From a checkpoint of a small transformer trained on Wikipedia: 15 layers.
MLP neurons of a small language model. Each row is named by its layer, matrix (gate and up: input weights; down: output weights) and neuron, and shows model dimensions 32-223. Each number is 128 + 32 x the weight over its row's rms, rounded and kept within 0 to 255. Numbers have three digits each. A neuron's up and down rows have the sign that makes its largest values positive.
Before each neuron's rows, "fires in" lists the words (lower case) most often at its 100 highest values on Wikipedia text that the model never trained on; "fires before" lists the tokens most often just after its 100 highest values on Wikipedia text that the model never trained on.

fires in: "october", "another", "may", "january", "actor", "action"
fires before: "o", "iv", "u", "her", "or", " "
L2.gate219:126128126129191154120119167160073182151137147142082093168197117139120140117105146083097130099153185101141116076112151112118062146137072070102106101151152126180131155100145069083097156108102130082085093117101156126123106120103113183137116086117087129128072108097166146139140093147154121103115138108106148121138098193106162104112118152113175134126138152088094103130131154126107154130101104152108091086104107110118103093153091133119101090134114118086124146149089184207169122045159200108107128160124097054135198134107206129149126140116168091118142166070131111169131102133157121180
L2.up219:116130121151159145100129083083134124130141109103128110181127137147088138134164107136075111151105105131129103098147164144114099132133160105063172043157188076101078112185101117147161162155054163105123122182142133136151127157086068148093142118170153110100140145127113101120113108086183146132145119141069147109141072141112137178142105188090151125153173121043192103156138153151105115162087135133104200162144137192117135100089137112086117109094147102105149146117007092121163153112147104135171201102101125093112096121147124116158069135255126131120131157162141097168071051154096158147
L2.down219:126088128139172127109075129153083121143188203174145132161146110128090072107122126177088111150154143068132124136116134128152148125105100095080187108142108129136150100114000197142165168086142136129114122148153178127141126099121135121080152084120149157125053169152110113142130121119227076101172148170127103134136090083101124145195172143145104149144166114107133114125122083103110117156089092138101087074078113100065109134159169078123145130085145156160168084048102119093114180067122157125129104124121175077089174138147109112155164143105080071154148103167093094156072083144124122157

fires in: "this", "it", "he", "professional", "first", "his"
fires before: "is", " pl", " was", "ion", " is"
L11.gate485:185087122172161104083137187127114119084170146134138108098075087045097136125166125121110108119154118158152059120085184120087103182169098167142180131158102144111135132131157147092138117112109114104091134146189118157139151165110147175142088125151111189118126137106086136109176160098103139098130154183141146185136171156180083134087134072191144090104209129107116209155120065057088193098177110124147090122096049102136148081142153092096129146152206114143068125095125179109137160092120138075123106121123079087143131100114099156141170113170108148184170127174132123138154107168167128134
L11.up485:113151055144149156101148152098145089151157136172105069140106096159176126105057149067143134143127136126080149137107136175128116083091128138120180108155156142118135136190127168172160080119129151145133037198089131115082126134211151135077157124092103143114179142141163107154123111117151054124144117163143109178149132126095137108150161137120052140106058119144148170133109126131145140113183138152147137082140088146097101187132093128182137137180120158132107202107177121135187181155116139115069066130106048128103148142190104109110100109081113119106093178146146198156129118127157106183
L11.down485:157099131248128148101127096140102187094100106134153164190112109128112198110122149130093141148074118173115136158064128132143138190140083091184106127104085156137144182132098147128146097114175149050119089083179099132162131154135150105190144139183089134094170097079113136156141148188137102138112109175118135104148110145080144145124153096139132140149173124162165117126132118121117146092096153102129133151162098147098166158166150136155199210100085124146077129075110084105165146088182142120091140117116133073137134101101140139139122090118154141126180118116147123102132162071155130140

fires in: "been", "people", "peak", "pressure", "speed", "lopez"
fires before: "en", "op", "ak", "ed", "ure", "z"
L2.gate35:183138192074130160160134145130144169142032096151130126135108174155129106100179179066129134106099141073170155080102167129125102090137152125118143096183130126094145127138108110115110154145087119111101201147174135107075123204136132158150110160170139122166094145114127181104110124185154127087071109110125148144069102126096076151147119160087161115134133134055156150143151150098172103081093158108129161122146147086170167130109082135146107132160184140102155149141139182151188094113072094130162122056129060197081063134079142118096108166142145112080154118125185080136106135169144118155
L2.up35:098162108147140087165186174142121085143158035165126119111109116107115110109110115135120161109144127133119046078138114126220106110108064157148159114165137156149127098147107171165141154092159092186151122102114160131103076119114168156105118108117135126041054134153079130123154160111124095089110152151179162109180149110111148077096095078097170126115146142092153105122109135145083104140173052106188129078142100165168115117128155133081196099105058149169144155072091127138137135122084129135126158142129091112069125126113124138226155072153152134115166116158097105183185139137143131160
L2.down35:092078152134094128104115200140143122114129162133117138150191126147100178117164176126068121121096135100113177123129170135144093115156049137100163119062107092121111172122123076145106151185150168069125102124115142113105132140133155138114191167089167146163152168150179149075179109154181096149144090101150124134072161185138146195133138128195134120151155073074147127118097111145130083091164088108125085179139108087105146115103099153075148076138143121142125099102142145081096124128177096165120157123137088099153142132121153136092164192107129115134089116153137131102187116125136088110

fires in: "march", "president", "august", "october", "september", "december"
fires before: " ", "ent", " –", ","
L5.gate499:105113111124191132127124138166174085132127181084125125139167148086152084131164189140123125131162093105154104170134092092173116181181171087152133143115182144175138102090087112103132084141136148108129105089122080117174157136117095175122183129159179228143102151103132184073096152168121083131114125113140201125113124118192060134167128152091167200132119110104114128066120081118111153133114099134096103123112112149079156151077110109154096100154139148112140119170166103115135132092139048224173151098121085141149118076132074128107076174090089098110068125138163190089125139155104135050
L5.up499:011103112106176146153140142087051070103105138139127133076127129110102155114199028086148138125176137113102217133119179102175070130151109096151115129131109112119136068135157076095090111127172125134125192107080113125126110137148065141070127105098093151135127098114117159099083132137155180117099112150175108101160092122121072133127124155086101084129139161067119130087108104063150103088132162152138090116100185145116134053161091064145104106104126174147094148136118124125075134143134145132136101129101152078057166112073158151087109159107155114099148090151134150129135089155125148117
L5.down499:093116092132159098076148182066174178105155121163153139039124188131034110096133132152135160128070158174147086122132162077161157166094138108203122078084128136147129134157110134075087136093139143190168118129060153141165107095116158135147132126127129083103092148135125102109065121145143163087145116123147146137199147169126131094160153132114086092121148098131104103129116148126130101087135114133198124147118103107074130131140116147121109187109115092181122176060090187085188099123172155166100133156144144170168155116116111117063096126133141118148181156128143120159090099120116079110

fires in: "february", "october", "september", "august", "january", "november"
fires before: " ", "ru", "ust", "o", "t", "s"
L9.gate409:112077116113166127162149157156100122164167167086059136071057044149107124117079108160220070113146135113170145149143121062089091147123142100136148129133203143151128132111137100133151105127139154125090160148093143168148126122089167178119183075100130086029160148117102211086092140113135150105099125133147076119123160108123093136131090178089087087158169127178086165141150105138129118062144140122076137178129175149109087127111141112109176132188101127110121136120123182131177099103098142132131151164188123109117177111183139097126108130144133123153120105129139137132185151129158130122
L9.up409:091149156163152103135114131120139113203152131135155091132097119143083102102103091175119171123176082128099138154099169117113074092132158124136111119061096122164136124109156134119175067116141141119105131162137127105099114135172132123152068145153204148141115179132163101102050106089149151139153092129144133074125149104075126139124159146142161103138137128143138094100113132123116096135178144168121129207140066143090158151129155134208107131145132177086112178081094099137139143110098089101081089124141145075150133147082120176044122133107090156206127134126115111138082135120123151149
L9.down409:114086155143079122150098167152130157117139143139146085162098141144127139083144139133175098159100094139167162118135140040158043159149151089099104199126178122186144128122143177076077147120118195122108097081157205114147103114119077173114131110143137124145082144153135127104169169079138152094160146125057123126075090091110137105162176136077184094138201105096129135151096184122130137094112076121096124127117129114111157097141125099155159164087107101082112143103101161118129141163185128098186132131143191086155132098183174174074098095126128123115080075072114115117073174159140115124

fires in: "japanese", "july", "japan", "large", "milwaukee"
fires before: "an", "ly", "w", "k"
L3.gate262:070162111140130140114201097118108177119120136118141084155165122124121169128180085137101147163095191073139191130125125102147143139153142151113156159123152152137104080151103124144102151209127103126164120095134069121163067149055174144020153165101106095180115167092108133054104094115092181133146138088159136071086206139099129138123154074103149164133153113069119115181119147113149178206141113120107142127110090169106115125184153138145152102126110153035154168130158115130135115092140135148118172134112151143147159156141142107144114153175120153110145166169163157191104098104171164145
L3.up262:139089132102100110122171128048165141110087071122140113172112138117140112146128113127164109087119139141140129110153140112103065161074161153083139122097097010159118122148122128150128203091111104137054131123155114090147187145134140190113206106163114150086096165097119121130095072122086155113211164128103147116100253132136114098088144155110085108154137153084128092138178093078139104134135130090159138209104101101093119103118149130136084091110112104061085139144151087165132093161083082113069067141141146125153125154148111117122156117120141096148153119113089152149141097136082154118
L3.down262:137193154126136175150149127081080079125092181172115084114074185154179139120121105150099104127143084092123118150044091128162134126129151153198078146114122112118175134083097142146122128120123135134095069106122124035079122065161108199107151138098131123090131146103081094114121108151096108108102151152102171169154188102120134096159111065060149181144158102118120144153097135074184211176174115152113154235101124126088054095117139135150145091127199111169108102147161130112122076103096112162082146071111164098095077077144130142127106152147137157135125149104127173169136192134116155096

fires in: "by", "with"
fires before: " the", " S", " J", " a", " G", ":"
L9.gate489:071137087123092157169140061121142112094041177119091126089124147104160100090163114109138115123136150151149177158118110130077069072147134193088102139118102134154170074181139150159167109128158216132161137089126144115137091121156072064121141170128169109085122103150130133131098163144122099125080152107180092142127107134077055102145103163133112187113067131127115078098180121121168144115132102126148152163159050106141139163140190052081085118165105110127096098138144171109092094120127145065160085147132112087182168105175170086192189147079106131085098120109153132106150091094164076140
L9.up489:125085108137140135124106142103165111141166111115118155168108155047157209106139144151154163120123089072146089192105127152143119131125152133128118140132158122157112152126132108137145182106132071138097125084138106115131138098094093189156127098189144075157097074131090086110101094145103099120114128160130146118134103085118149082162100052111128191186083162126092113185103092113091140133049138109107119161183117142143127205111122118089111096180160167169127137191114107077126116160120136109132088121123095178110122162067121083151113115128085134102123126128154137172102107142060132104
L9.down489:136119125088140039158164144117123109159133096125058150085118152108162102119107177150139088080095107150141132180101162174163141095173035133143133131148148120109132080137123153132109090125165083085073080102101074167109132128157145091175071181109091173130150134106132129153106121095157093123028195118147083105111113193200079132147117111133082105136063142148200126171121112093128135119146128142159108102137202080194158096142133158141120072147132110100094152105160105123117156094142121115085189108160183183213146129174134144106144163109112154144223100137140126112107132113142109123

fires in: "built", "building", "safety", "third", "county"
fires before: "y", "d", "t"
L11.gate429:106131114148121160106109145141096093178091138101174145121110166108116118073096117117090110128104158067153089206160087110108087104072109124086147158154096090099150117121129137057095154095194151104117105162141155150149123073107118119127134115085116116134109147091124107142133133151151091078124124163122109148128172079105149150019158177107110093157188126139150162156102122157163180131146113144149138091146126126153156136075063147120111145141105124145199148115136157058130148025150128102158110189038171152127215108106119153125134091108157129183152099120105137141161133156113156147
L11.up429:087106197078115105050042139161140177118138156126078122123133131118110123080063145118101088154139098127151099119138138113130081083111138131090114104162154098121188132106192184100115124081190192126111064164103121060112111115097160173119144116099166182137067160145053134122104161187066066133129176091173133077111215124182065128131098136161053089121153186191108152100132099069164167132159080164133114158169110131160112165106105131160100123159124131116159116090158104104150163080178176114158090126113147181159189107107162080160131126119156090180139114134124134144167166119095122126
L11.down429:159106160108095113106094159102139173082179175104107157095111133121131112138149131120104122166125124125149121088062224167102126140163114226131161154149120096193113137068154148134118113100126126111191142111197121162140156157170093149133076114153147066121146107174187131127203122143105067184172125063102103129142143132145130126135111110126109107137139168139103169156118153126096141111191147116111168135163174162155093056109145202131097118140111127133152128134080075128117130121114112085112143153155130154118108144141161114185082112160150120109086141138114099115133141127127163128

fires in: "january", "july", "june", "season", "john", "james"
fires before: "an", "u", "un", "o", "on", "am"
L11.gate34:140100070103141075152102135046157126196107169083204138159144072130130130147119099145097094127135104107144138146112165137118129150095099121197122077140104084111134111134138124131132137115093123100177097086156130160097101173138085112110114106153153138201140143144159069157106086133147098153062125113115073204100226097143137177164095130152134129160179111145052126097088171156136160171162114152129146080089135129139084112200169116213114160189109127181159152090133139139132101087120151123123057066131123116087086123104120116080139151112087123083138113182151144156152139183196098115
L11.up34:117049190110221107108135104149079137115028122151158127147134113169123127124117172122132170124143112123120154105089085132135161171077099129061132107096094124097085114127109124161142127136095144132099115119105153123197141152117064163152143113131092173111114144118076108038124146154115078182132107112090155105123197108076144136157122135084099111120134141133090109137102084108160111106122131090125104086113122139133093086130128121152095140119115143161141214111106146139120130180132086084093084100113141103171105134128116081124159154150105124037173116186117129158103104168105108136
L11.down34:074097145118176142179104124100112104189137084143124114084115100165115135116130078094146102107140118095147172155113115146146175161173167155090120144116160082156147106115183107106142099093151113082119158152097116085155155088179077168163150126107116155164083146178131140109146071083151123215156124149163117068075166087128084121114063114145116111157159135197115120119137164139067113080118100103113146145085095185085118123095096139144100105163111151191114144125089121152152137180175053099142102119162116121146133169131152093126177083128111147127150096142135091096101072071059183079

fires in: "of", "between", "during", "after", "following", "to"
fires before: " the", "w", " his", " a", " "
L11.gate226:138127125179152123156123090102090087174121063165114093169066122148043152192132106118110144144148168125158141079193192172096106138148134166082106102154154172123153165127121113130123122153099091131076128063089147173121125126123185075135156116108145081094158108084171116117116166146110135144126129072174152149085188198165104140096153099173070155146142137162167105100168134088096048127082116069172128101078088106160129142169112139127151112142138126132091153198092102128135177140104133073165093111120067119114116111118146134082131067144116097149161108120109159118112127131132118157
L11.up226:105096126111110125106088125120111179122165134092131115117102156079184104124120136169131069085107172114151000112144152131174095101078146145157119123117182137135054145191095128100165110188074158118120154108173132117125153189112107101143142151163165103142162109110134108140124168131156139111082101128180140107162116131178136113107144089145097085129146152042168172113100147149158097057158149100154114121134142161113120158190126088145085069097134101171157101172118051139157100178161129088160098148124131099128167147098162199152138132173122183140143152157096114137131136080124173122
L11.down226:135122140166133125157076147117158155190128128119095102127133163131149160157162117111190118147076076121073105142138168157170103094166134135138125139186147122108114069190174068162121105114165117119139103138087104154076104126162146073144129112025145091145084196181164102107131086144095126187145173099118180098036136109194150137183139108150126137110141093098178183114133045151076117163139227153149106154079137132120116124117108181181093141134189120176126192105106118131118135128100065121096147109148145087132138106095096145109099100139098113176159160120096172137079097129108137170

fires in: "company", "one", "along", "companies"
fires before: "y", "e", " with", "ies", "ce"
L2.gate21:077107101082138111100067141173083152125175091079152118127111168081113059085105119127132092108152131198153096182073128136082151121143158162077173116111140097107128166115127164151176139086126118118102175133129150085086168135092102132097098094165122177120123133104062171091110152076102132141104128129051164134135155117122125127125079104117051136120119129144101168140117122117134164139132172102060185140063129074150083169075116149143131082080125093168155121111227158155115112175135138133136115115149109172109130151148149083110109106142172117127110157083115176157105128108098167090
L2.up21:092113108190111151147132104149075164147103206163192059114149113138116143148140126155133118146166145136164124173130121083089142116163117138116177074156197105134104146098148146134132136101071104111117171158159195140098160173178201134128110141134113172149175157152122149182127114172196117082144151116105183181113138131183163157145120182078113131150175107128139132138133114072138090158121148104133148104144114179140125139161111165090127102153143161102111096177143089090154130132144161123114205169107127106159156139104146105153128136143127101057119147121148129151149098087080112137
L2.down21:114120169122191135117144118117075105087164148141101179152049154105152180169174180119107108171135139133093138134156161146139153214116150131089151174140149076073035110140137130146175107092140090115102151118078083063148120117129108153095176160156084090131115030058101064092128117098119095133094109121107121158137169139174091107118134109125143088127083159126130156123174158107109154132109114135175157111087060121122126171110142099077141156109157081165161161117161144129096190119136104133149137141119171171114097129120137105095158092134201115162103152056104156131085168130112132168

fires in: "company", "companies", "economic", "constituency", "early", "agency"
fires before: "y", "on", "ies", "es", "ly", "ment"
L5.gate206:099144089107150144157124195173103127128155120077165166139095126089134068100126128112150096153187163177071160099127111165169185107149133103097223165111155133124106133083112121162108109143106136154105143119128152171206075097125065101102179148103175134152060069190147111105145193154169195179134117152127143148139187113105130126100174104123142135129113160138107114171104093061147214088195136107092120148154121118140126142149156137129105129146155081137146190087171084161134124140072102079118056169119167120127190092131126112168117093146121164157135095149129117162135125145163128158
L5.up206:185146150090076136135165078091097151110140128069101127100115120134151122131106163113115135112137111150096082125168147165117170170131097163135130124127127093146166128127153144104104098203144143104170177113104142123201100149192108168155156156181104056157184123138063129132099183179068109110130153167132144182192131096137116092152080115118088115084160083119223193094128132131133116120154102179169084101069105154177128117100141125063135155093106143187188165120108144152158096063118126176151183139138122140073130124113092098166146129128143125138160117091055127141112113122081107089
L5.down206:141145154092178129131109202126165112109151086128117193151127189159158089091095147088087098149193099131106091157177126140132138128148066078103214099163137147145083131085166069092115037114119102133173135129134108114086090120152081177135055109103120098166107086181126124150172144160154175133145136105088113122138172131123158132106178079123098095108114133119182098114141131112105157126166160094109128074114090144126100107125178012118095138094117126136126106147116062106131158132105195165080114109122126141129181115128123094083093147130119126080142146169069157189090136121136124110

fires in: "released", "release", "greenlee", "alexander", "bailey"
fires before: "as", "e", "x", "v", "y", "j"
L3.gate212:155126133100162127177113114145098105113131083142133144080175164160152120116098104083158085119154100073133120129104182084165134107155124125125180147128083100159109135112079161100050126147129113121090131181118117135239075134117105188089143109105118086122144088109170141069141074131065150114156107118139130072132121130089184102147128134116170187158128149080175070100142114130183172112120125088147124199112129147169194064180146118140141152134120159088157103131161211110113136127107134136176124102185118133086105176122105091060117144073099166091118059103072122132117160134102114144
L3.up212:150107085088087094109084121108177131081179106107175191139142152117124144134127156128135157121181095119097126135142170063114135095113149120187182150109168120149113137149096146144160113107053081111089180118089113154139162126137109179135136146118101105157137157122148108141158118130135083176131164077121105065114171072123119115095080131099102150129111121158187136174130120104098186152120079149140151128109075167159143133049144104126101160110078154120138101147214189208111065123155116143187163088148170136069081140104183141152051175079157164077116146125097097100128132073091114203
L3.down212:129121080084053132125104172098173096061122099102173146096165110071130133087110089108120133114138080115130091116137121129127116146099158142154132073120127132174135106124097139116116122148109115136105121081160196172107158146073146177079171170096158102076140152176084151111143155087171170156149097195119181125110099080141117120130136067185156222116111155146127077153118147087119185102160122098091120158151141155120170127114188075156097160122092144084133101119153144112118145085081092112117184220113153153155153169154147169149135099181116185109118094216142133082108114103146131080

fires in: "she", "company", "it", "many", "companies"
fires before: "y", " was", "ies", "ag"
L8.gate201:072141077144155126118133145114104117121095131102103151182148113140096199183105140102101049162170055079109147135145110113133129123145188154112112105103183077147160095157151145148174189112197099109087150135141144101102177112120191114074149174110100181147169111147136090110117152107073146120136114107086148130088147079066151139157115132119145095085054098115131176112165149122125153133174173099147158031100128118144093098054088119135099126106161147106127125144109135126087182099096102168105066069100128133168136107105140167178122131126174163117122078095132184079100118124169158164
L8.up201:076083150170161144068074137130128094117157186128105145083139114132067094162107071176167089142088100138136105132092091110096095123151106125112109095104136073058109143090143162113122136182110154110104139109072117123160106100148117102052106143081074151147141114117128117119131168143133237155121147099124140145125145114141184129098150124072123150125149141155133139097092084084150128134166149130135155134108179125136121117099145127172132132115154113159065176113152110153128123155097049125101103160104135156189168091163127126130136120186082152204153111121140143105138191145156137100
L8.down201:135190137125130166080127147125078098133142134148117106109108168113144117149107132186098119046128097123132140171113124161122070096164103160086114143088206061147156104179112142078122126112099074173117090131135107087168160099201126149108176161145127162172097097179190177150143160132146109117129121100209180159119091120125094106146146098128189114114195157142177125120154118090142080130130159122147117153150120153151084187123135207167085222133110075117126153117135143122138113149103206137123106139119092153125091094130112106155163155138138115120076101166108186123137159120159147140

fires in: "world", "north", "george", "young"
fires before: "ld", "th", "g", "ge", "w"
L9.gate452:093108146158113076106174123141096154136118155108110169104107099165085155106086091092141082115133143084062169122082086119125128103148146095074137060104135113097103112181136098171181122166099141141156150086138106166161053111133143106121153118129173150127134131140107128126163124134165125113099131083087092096176184194094153047172147131153065183100130095108149146159161142116150155125068180107156105172153130184100100112102169108061196154145089142151163054100132105099098132123134130136152113130118138102138088149140101066150130108122101138126072095108155123076127157131126054104
L9.up452:116131153105174150158117154138123164091154137186103105154040103105079081164166085125115118093131165133111160147122139077098128105094117142158148088099126117157186108151150155112107135180150132160118129177103165124152146124133100122110110153120131168093117118140161094147072155096054126113116160155121097091163141126096098135147175138135127096134097209143205144101219091109157193123102143142154115147098139122174142138082088191158117109098053141096098147120131096048034124121083155119113175127204162105148140085118120156181164153108185162161102103101097087070150192118147078120
L9.down452:145128110144151122077056077158092087060085101097113097170155122137145194159166134130065110112120071111170164127120159099078100124122152139058113199118127104089130134101155085094179142179135156128074142114174115142170163137093114139075093156169069180149132097100137203059128179085140106131150161142089147125107192140131140150142115163101086152197145111123084138139160097105095098159119120143110157117186143147151075142126110178137195198125089166117221185131103122133137134162140135121107094147166130089120108107141146122191127132034079181120200119146122160082136118119156109104

fires in: "january", "november", "september", "october", "december"
fires before: " ", ","
L9.gate286:105156140082118149153157156113069089136111156120150144156139141093178102000117090167171072127143106113144173146178094094090079105125165120120126165125184078151177098153136134110115141088077171066120144122135092099128108136116153144152122051162152150174116200088113084136126124125092091094133158114132154113114116132145063159110127189160122143088130143134124173082168156160128169043052139129136162123128145133123112131115088118179108136058078148087072103125085154186145160145105102145082132123145097184104153120139120086084077089102152158158130125156120153178148104097133123103
L9.up286:162125145084108138141082143169059130121093109162157147076121101078113092139127145063114138168135123097176126226095146138127198108172197103177126087082111133121125140121163137089125132179154090101116111143105178073119168187142110075086153147116156157118037134088152175105125190118135111116090110154105142148118133178163111155127152100079117079158129098139181108103119077086132128096106158185170118166079140176123084096149182135161124111154117160114131134125122129108080132087135140123092117100147123090119118140139154157141176116189172162095144105080073136159142188093142138086
L9.down286:144149135111140122133103169119115124156162110143141129115081131105115095144181137165197150197162151144157104157074192026150092143157183092179128160087155167131174141135115143116106118112164076132153063121123152085108162139115145233155077151118110153058122121135118070125111131151168107137115140102126155170164125142122080088132100143121146071111154115121135138092142167079088122109086178167165091159124137115151082134168140118123096146135124079038111178111067105091145176159110145214128149140137143120055143113127125138134122153087115086143122128148117166210136121101116127081

fires in: "released", "release", "season", "several", "selected"
fires before: "as", "lect", "ver", "v", "qu"
L2.gate431:097152097074169116124142108091143101132138071161147176111146110124162120040142089155145151184178079092103128137077198115117059178130115155100156104135160107150110138116126114118122109165165105074111109101108063135102127136159152106129151186105071118089161130195160138119140127151175107130168110146136156128166143116055149112152137146145134160099139240072088121150145108143070111147138117174170123126178155085187155101127083175165098114088098083127131131164127099075189095154087153140113122112125101129147157150116164120118127140182102162137155138125090179128131187168118094081
L2.up431:098130105143076107116125169119135128147105153105099068093141160143128126074064142136104123102144074126162143093167159101027113103137142161216098102102069152179152106136106176155149125104112073142106109128120176149114106141101115144148131179108127061119093067192146105098114132134138101095139117136119138102140135094118115182148192108133104173132133086167149064149070144163099185165147102087126119139102057182217106109175195079125138127177123131109201163157121146161130110113092141102115140158093082128143090132090134126136127087144151060086160165134124122129130097121135174151
L2.down431:072098082113090113124079092133124105142125167174131118097171176094186102115117115146136110081219102126136077151098152135068141077092134106070125118163208133115157149137166111153092100168144106146096140123147163139133145149159128119116076143123135112140067178156103097119141119142114122135082128166045147116081152194161117116149124146145173174186101190160120139151136104126126153117074144099079129151130115145198176169142100083090123133116105128154121140138049159127161158101098110106108146177144123156172100070149141105148181125106129134152102123132151144140085170134131055052

fires in: "american", "company", "german", "germany", "companies", "financial"
fires before: "y", "ic", "ies", "c", "ent", "ce"
L3.gate449:102111164144193140180121130116108149160117084093081129136196072112142047115141186149098180054155134135130125137086149123159128123105142130161129086156162133107108148147160129151070117095115101114116178117103139116178137171119142117132112137119099102148163115138137080152166160096082171110192125106076098077114177115153154189120159152146129087133174112076098094135081157117201140104171146140120165133149071114157133104153132199149113114137109146140130124163146087127069129112123144097166107118161183097113130124127126111123214113101123103151105143104103117109093105147131114077
L3.up449:134149096132148211128131128120101145092189120108104113114150121073168077148110147117063110113092122130083087155083151128122137080108104098129116123121192154136126149100215139100107140074131145115099117114079169142130141126123100114132117155110102198136109097119137113107133092129165168168145092116152157155187149159150144075140131175057121077115113170099112188152050091140182126112155111097119205146091193126133095132150083166124090177105124147140176146136123166134083181074118160114073144135130100153060164114112128071164112091175083139175152189133103151099145174128140110093
L3.down449:111144108072112100119096141114134144088126120121191153078114156153210154152105099103138152094070142101139143202038121188160104126094134098042161102134173066087129110150123118135172137118158093130081143132184113135140137172137112114134125149088116090195099059109206100107110113128146123134131118091147155138142104129169143082110118118100096072138093117094135176154145064163130133095147146072166142091109125189168177093125192147084125116123157101169107099079075101152113103117079156153146128153150091169129185080103070178079154135079081117170123154100133111163099168121121137104

fires in: "of", "is", "was", "by", "to", "from"
fires before: " the", ":", " a", " C", " an"
L10.gate335:191160083106140142170112041122144113167113122085155113135120068104083144083128058148188141141114108123052132104150110130136135051054125135081078077126076108089156113150139145126157092113122127139114144136123111148115152103091138099163179152170094091151085107158088133154185130152136188147074140098099184121121148097170130092111136103124052164129118098130166125079101167106136143136136116126152188108166135098118077150188153140150100167166130118149153101125160181095114114149188158099110101134150095119127088131141100128135104126116136118118161089172133087115118059123093123153
L10.up335:174126131145124114140095126058109087140104190159124125118158151114078128105153081164106120096095164067195155116138149109060120144129090116090061115144121137211128107118094079123152151102134202089126187167138112139092073138133123108163098069144208149138168120129176088107164093113126147116090123105101100119164150122183123131130108119053123194191133156117129094121093147136176126110124103152107100190135111103139119142138086087180088130179099127158150177137077154123114093195151131083152087126151158099120168120152156122082103079160069067094105161144116173027036115119103144122
L10.down335:177143087095210095109159126137177149154115126137136166101131133112182166151144142112125130110101136142142114202150072109104122137152123131083126100199191102144127123163129170172197116132148143165108108062137092122168058158157155092177112118138167123146153132140118109094174145187124123122125099184149168112076142173171102100123125124098080152116140093106155113132156149120150116121150048119135072130109156064135113164081098177147047151104136117145132069139141167131079101129074164134161114124113079135129157184169128102191215073104135120136088149159135078113114167174148170124

fires in: "company", "power", "powell", "jost", "companies", "by"
fires before: "y", "er", "ell", "ies", ":", "ing"
L4.gate213:174158140164100149163170105160095110154138115137128151147138131116133088096134115110154111140154129169164089100134117028136073107129125144092162155149137081103176186161126126154164088115129164129146062111074089143150129150117111086109095167146146106159168129114076083129147155160074132143131126153167074114118141093175078141157121161119124072063128132073182167141137124126117097131084151127096091094110156115186122135107137104133148061116151051099094171184116153138203123085143092120137132117151068132113124121099102160103171131099118120113099141142168122166102138111151149147
L4.up213:136116171098124149126118116162107178107086142140137152168162149059145141148120098182100103143124151172073172111138087133121187092096119103100179134147180131181124106070141172178148122155127088141109088234083150163107163177141134136100086138131119125137095143161147076149115050120184131124127180164052102154168154100127058146093158087137145099130098130141130131145185127089116126091147101116170123149141127111138141104184136158163155099133068082129103126102130157099138164094155142114106126141159106130128139146143121109222153135154134124104114062097201133077175110058218175130
L4.down213:106103144119086149157089165135141125172124180154126166144133066140097199077133118125118175165128093135104126166141106131168099057084136107098169136156114128154103137109181126101136165149193099108139116126112072125154060103126151171160159137125109144087092092110113114090074110166067036118160119095132078181107102091112154084140169131128111087094028153068141135154131067122252140148097121145150143074142095112164136163105111111178135125136159126170180161075182141122114103090117079164142080222154155158132109106158136145146108137123138114166130142114177103147096139093094152100

fires in: "between", "would", "north", "we"
fires before: "en", "ld", "th", "w", "ed"
L4.gate349:112113170137089137173090153135176174106116144185110131102121105124162169108093051090095066124150172099125124143117114141113107090115087111118089058120099170129130115155174163138150099109163179105133166106126092091111139134139148133145105187082134119106107157146139064055144119161136128092078130111089127088138164148162126147159139112136133076152081107124145153102113108132139124171136111118104113111135102183090108086124090123146099112081098118101125126074122114161205126089067151120121105138098129149106127127181140072163102107176087216074111110198152117078129133011143128118
L4.up349:147095135193111114149090164140150162102106129140163180135115143140129174096173046129072116121104131112080135176116089089128137108138045120136142120076097108089083135118154158104154158112133164129150203116123071103123146144094134146098160166119076104106157156071175057047146119134157134080116157131105140050131135170124140150180126118148164098163056133135189118136140058080128093111151127172148129142141194124125083107108073162148101120161123111118167112136136120125188108154118124106097156124178151076063160160170079110115099108112114187077133109150065090052130170087146112186
L4.down349:189124092126123099076084094119120180081069135071180144115126133148149132134164097177054127144129125148090080087103156113086114149189121155024121127161104160111070129118134127126099079174138149117075114152118140118186100140082170157174095124178101147074126112121094116140121123111131150068111160124086164051112098134161096106211115133105097135172139160156136125153110111135084109138118119192136077124109171134162125118115113150140146158136079077115128114109135111119111091178114107130139085141215144065100154155190123068119167126167117204148122124120090166115119163046145157132